From a checkpoint of a small transformer trained on Wikipedia.
Training: a variant of Muon for these matrices, 619M tokens, 4725 steps.
MLP neurons of a small language model. Each row is named by its layer, matrix (down: output weights) and neuron, and shows model dimensions 480-575. Each number is 500 + 50 x the weight over its row's rms, rounded and kept within 0 to 999. Numbers have three digits each.
After each neuron's rows, "raises" lists the tokens whose logits its output raises most directly, leaving later layers aside.

L8.down824:497510537603486589495562477583439514496448538514541522552446475541619422491458497559507450503476503434484520452585592476551437432539459572505555403531599475470562545566574517511462460494553482474434483542480479478508476515439425429409581512584627542522604518542496520457493542583492459520
raises: "ive", "old", "olden", "iving", "od"

L8.down479:489473522543522451464495490475511535475478666484507417484359426383489509560459493624578453452491496477458476572457540450468516600457464616364484610450439583541475531490501545481487500497472450446460440535510535550585558437349449427534527503395513511446409463528442625542496439472558550510
raises: "anu", " the", "ible", "inned", " Parliament"

L7.down1771:477546481536510413528514481446536458476434496532554418432578566515525448435442540565483509543491418588485458517551490654486538407589391570483454440534473411442417535543530466576504506534557515566443534442522458590525571478451530520523520492441553545455525430453500493505559493527520480574
raises: " first", " second", " Year", "duction", " third"

L8.down1415:492476498510594489584537533557493493528464483516539563501473476541516515467475570561477482426473570459569574528506509437448469536548443460457572618527496547450533549484527447483448434482481528676499533577592516471549333456518446501467520516495426527524484464501506491580518500443550479452
raises: " by", " together", " and", " with", " front"

L8.down2042:472479519502567548428545487463453499576522517503463485597436411498535575473399508569486477470399527633500443506442473396513485507501480477585526474471439478481507511464524539458577470540499544509585486452476486488433537373480477495443524442525458497540501471537593581447434481457525471489
raises: "las", "old", "oda", "iana", "ain"

L8.down442:513499534525607558489460537418541424472499569513574501482436472407424472511548531424483430411443506528473432597511484507457469551517538480489485508467513517472549491506534468476443624484463518386456437476495468558511461476512507535497539495500590525504453449504515414618574491489459444503
raises: " rest", " present,", "ms", " United", "e"

L7.down1333:601427512519496526523491523527485486468507414559506475450564441514606477489513550584458633460513391582476345389454432614446452493509518450473545459510503472512442533477371508556523529548493466457468483486451556495565483574493530455524467521618471506488425464555475471498507516514501514490
raises: "ming", "p", "ton,", "ally,", "ps"

L8.down1758:633623558467566602520538535406557540464443464518453455464423513459398477499471536446457509623470523480474488477593572578458530475560520579522470573522446516510521526467551574533449510451526481435495526440505472539450436466503489481514616506486453528440550428484483579518507545497455530554
raises: "outh", "ua", "orrow", "/km^{2}", "ning"

L8.down581:505525473528585390558525537533489524471461443471544465476426590516453471519500437449412469483576451526451425510460442383550569413477507506420522450539536454483474402529468481544537521547485484562471437469460538433555439499573496441522489430523548497647450486629429486493610512462480485537
raises: " were", " are", " have", " themselves", " failed."

L8.down570:448527405406550362475599540508575526521532459549469490514477403482498463538553457495497514521448502553433515469549496591470551442468519626474522492523539450537514516439514458491494562549584560545443563513444465488589576472475562409488436450440515519393501501575499544570507417527463542452
raises: "’", "'", "s'", "',", "`"

L8.down26:523500506476429530478447441469455448492525654547561389511445542510493625441519402390412522439538561392488594541573447541524445507524459482452551495479455460500412551466491555487549555580434602480570525418503530628472499502636550534501569416547515499565554501537456447453587493562502506587
raises: "{\\", " III", " II,", " ", " I"

L8.down1541:434503448375413529611454441538528522527437500508444548554535500537528524432490405498517463584584498450575523560408560539554455498462433516601538491476417487492495468551530516512568512493419601538524496458550463514489590476452508471466507531463438578488561475503463439533525487495473547506
raises: "ical", "-made", "ity:", "arian", " called"

L8.down2031:539531475528549466565427555547438539560405565520507461573509502567541491489571476481426572547515440495436512516490481466556511431478561499402590336504456404568493516507418530472516447454521524515508483428429467432583482488571468498486452500484546435547393470497403412598408509525485488394
raises: " were", " are", " have", " improved", " could"

L8.down1637:422532396549493502506472498445504460464478596494479442446556446388585544548493556484516451568492511488519504490509590551511502515481538561505537461486559385473566599484544406412560500466576521597521511572364524488471439392584525519461574446481551546589490530558420486522578449555463571487
raises: "ing", "ing\"", "ing.", "ing,", "anch"

L8.down912:583528486536519535477412590507531497502501528520499444413480470547581479541566415520452449521571434509464419535559492407631524475543559532449479404464533508514519540449503526551516575502530602516532573419457546522494451500418511532607381514512593560533445500496480375523620481506516501577
raises: "b", "|", "z", "c", "d"

L8.down657:498447548494359553501494460466510455543519522550543513533643453481455457436527488538432548493505533483405528484564554401515520552459499445530440638440523436535493476489523521441459596354503476488447539461447520510429367549514432529462517390538496487497492502512537502447466413506523546531
raises: " its", " her", " his", " His", " office."

L7.down747:487544456547567515493562730456414518430445573550598502544526493542456532478525550475474497528513531459518538482463433449620553492528461479471562588493460464498534546504412533491567498449483540507494509498391516505536464543476608514516575463478459470448484478508525522485450449456409451514
raises: " using", " giving", " herself", "te", " performing"

L8.down669:460480540595452476476466539541477573617512505523452502499424518516437534542404384512490506515438480542531501467529534453527541388477536500490591475556603475529536461575571504594513502469632535487529505526578563527456454432491516555515416474512501523490433539543459552544517527521415470426
raises: "orn", "hel", "head", "hold", "let"

L8.down1465:512517411528470466474505559502527576496544492471513487529563404515596466529460495494488473397561425474546453580480488484469475396444457494446535519468519508533484526546491390470505505437499484503542524471510528469615565485538445509536541539480434541508563507481470392492487458396502566428
raises: "th,", "ship,", "age,", "age.", "t."

L7.down1573:501520526535463530599503494528513439493585513500451412401607442493449544482436486580464440491352447540431483535509568487548503532457524529464504703432455533541468563560501463602547515395487565599490631568500490471500487513479481584380538511518541523376512505496473439496524514516630458439
raises: " his", " son,", " sons", " brother", " children"

L7.down859:472509617515475508457533479541576375512477492507503368555523450572450467485442515445459484496424475482394469520473515504511527552456512493462485746511509521422429505481429586565521530520464484525500540454506507610402446495476525464446482495471479530528552450545582527570480475559479479468
raises: " its", " his", " their", " her", " to"

L8.down2253:524457537541541601499485529565610592487527508485557570541386563474450548615615494483456465424549404508562507514486401417511497505534491471530556435504475506429458463515427521521455547517493460474480574478426503507564495541496500476542493391431505525524509479366512536491480513440531514453
raises: "ings", "ings,", "ings.", "illing", "ick"

L7.down679:544465461442444384446423574534481514493513527510400465512563506517382447651472453496481565504524483519477521530480513503535427471600572488516483430511446493516498499543574425468489444414504469470464500368556536508458518457455590369459529516512471543464596504540495472454417578470516518553
raises: "He", " He", "She", " she", "Born"

L7.down733:514463474444433498562554557477571583519559565616404488533451510524646516507470552423457444510513500513441516490472576450478493405571459580530476411448524509519553494423493483501569536592454451559412533455550453501511476415539544454523442553458526581490399445482536487440501470537546501381
raises: "'", "’", " won", " were", "Professional"

L8.down130:530565536522416436446543537418567466523480485552527430569458436488454432500480446569470523463484587525407520474537570507511512491513408628469496445430443503420496583558444506447512537428502505424542488468458452566478457541496463567464551429486446477418493436524543464516507500470614526462
raises: " his", " its", " the", " her", " their"

L8.down2094:505510429432556424512610499538475441500511486629518488538424597611564496495487460441472521502589489495414437512532522379451494421586450525428529555598448450488418508465534473588471445490509566509569392426473513450544466509475465471521527488546464540475417474525532533532503429450509489514
raises: " are", " were", " have", " themselves", " include"

L7.down576:471512435494484505496535496554470470510456472453491527569509499501490519400437463482502504492489530424554423469483508468384456560417472445489477568507451463431472550437468516441469488434519555569436563495415436489449566482528536396551525531542476474419450537520567477546416498499456533457
raises: " \"", " \"S", " \"F", " '", " \"C"

L7.down1111:385511519473466490484576472570566579602431473507576335589465511545505416459504501544480509481580385494519482606543513553564480535464489476554502510534478429454536469514556519431491422450442470478435526488550486465505534473436434471427474608520487548539417445417468485532534462417511474416
raises: " up", "ae", " up,", "ang", "-up"

L7.down1541:628504453505505521490473553515481579463503459463602474549476480499521518585469526540429579472490538437494586449413522465448475481554527468398501488532520546534546524491552464531556388417546478539557431450481424579479559626487510532413554456536491504560420522554491474446489513446534506470
raises: "is", "is,", "ci", "ter", "ence"

L7.down2269:425493540552494457486518573461461519501537339492496478459561526490585384495425497427507584487489428598477476431540515445543462520528429562459495506574506485579530475538571563539456498505506519463475511407463395541433485479608474499477531465530462520500508552466581474530603505450461534481
raises: " force", " army", " forces", "e", " forces."

L8.down304:515468590631438493505529429522538544447580579431419487526529439539537463522529524557527563438493473492501477517483570541515557501507411538534423536473534526436531509495563555552476517415485534513587477498494511480509562540561625551560545502506466473466592456484517471405441493464548533489
raises: "al,", "al.", " know", "ave", "av"

L7.down687:473506496474512505520501513491538428513564477514539506581500537498532508490508505560470541432523496427500439553461484420412471445523515474456534453539420543549467574559463453570576425461449481536579438417476450511562513525467498495484462542516412483483531590434424428496476493544555542586
raises: ",", " were", "ide,", " are", "med"

L7.down1587:432478463450486425539492475517481525517485538645456483474518507461534586482481466502507559553438521502535437473506521601546495495453440479501505509565461487461499528484531450589459473592560475358540566526495479534543488510440493572416518471465500566515508471495518442531553485522503423509
raises: " second", "th,", " third", " fourth", " first"

L7.down1374:528565483478376505454501560413489558496442560390574592395459526545565553484560475480499536484457412456455490458402516518607417500498539445463489680551471600539482566598517480493484499475480524465543499504461435523499443454494565544509575466455493508405515469556514504532441448485474506493
raises: " being", "ician", " having", " ever", " going"

L7.down1981:443522444466518460491459496503510505577429421461503617531492493555518536477517461492575577586480523378542494437535497440479450476525517533568483608556447473537540527476507475586518415520462484577534466456446498503491456482525495509522496483547585451444503527459470537522431461437506562519
raises: " meaning", " \"", " '", " means", " \"t"

L7.down36:548512506620471548385467487449529531426531418439461518529503508518516408555511390595587514434532593568487475500385515424524395485537550438595372471474515508541593497459457457471473518430498530545499486422447455436500473579516521496481440489515518468539573484533477551458514519530531485531
raises: " game.", " life==", " life.", " them.", " operations."

L7.down1614:452498488533496472491603565467557498452543502514568437447487496543509507448396477419394470527465527472501437525554445485476490515519480476510546522475568523476443572501598431465489498488481402493624501545456577555520498581460471402517506523518543461453398530462515486565514595595571538497
raises: "man", "man's", "mon", "man,", "man."

L7.down32:596514564508496554433438398363586474521409493479572534581509533545515606437454441472495524488510565427417373446478457496508458429405462529538462448496529503379554494572453504517467529501465505549514402481457483528520467505498552485567501536451357550583491486553501504597513503456464492476
raises: " have", " be", " not", " experience", " ever"

L8.down262:578540527493529606586562456467521509416505549530424479532496446463509486493475504461436553508433564485497471505512462526521520451486437407512530433475446515547536501470581525440529525457516472503571530424480480490515490466519502505484502485488495475531491553521450605543470683550481514484
raises: "man", "less", "w", "y", "man,"

L7.down1332:507524500478445512480418524536497569430542488438491491449532473520562536535487560486481424517550460556409469417458490560490587479454515356537511456584534476512449666562464466526526443492567423485501544444532545441406482492451462447446560488454438558481519484412519426532476520534486463471
raises: "hold", "ably", "′N", "iner", "ited"

L7.down2073:516455473457516515482609463469385578466444524542414562420507474556531543428562489492470489575445485391424568476516494535517544472570619522488534533503550518426459540504472541483506517520494432541555474446543521485454434539494470495472483446513514469460499477485530485616505533440467519512
raises: "0,000", "ouin", "9.", "0,", "stad"

L7.down1264:489497563512630617518345516499538474525540534426567473585429516513410577553545463535432463458535511522433437494573539538476574410606525517555519492473548472439497470483455472510527541487514544456465501547417489510468519527490528451440415572479561482408501424647518514504467423386565406527
raises: " sides", " streets", " seasons", " parties", " years."

L7.down2187:540496561599558494472484492515509459573481528519458534532476485534543541528535507474557564488545498594538454533597466471471552409549444550510496460452490523564570447421481429438459506513527478457549520471476533421555508536518474443511515513525604516566572449524407558492453547581466494559
raises: "k,", "k.", ",000", "k", "ord,"

L7.down441:489544447479598611522426557527524504599513552445489528474510476514462478490455505482452554480503469523511473473599487580494490504481483433495489341467531422519541520476544484460418578436452475407471511463492561519485495510473525433432478541532432550584547470456488501462488508399540426596
raises: "ony", "by", "ly,", " was", "ons"

L7.down1666:532439437537533474495466508493493538516411545438447423521454463528499402474434532500543505429468485517573454515480603564508483556467510555548501558436473462546398497504486461453451474467478623430471480469586523479433570548470472558492459647532503471556450584450397492544501467484520474563
raises: " up", " up,", "-up", "up", "==Results=="

L8.down1130:554525481442526513543427491443465499501597504445531426615455487495612534466390377490589610491534521489568592471562564470474493562507479424447529513545475500531548546495408507467491470501418448462596441582342539516496538538498520507445481508534430520541552463542417512394476523569451508530
raises: "is", " remainder", "is,", " others", "ori"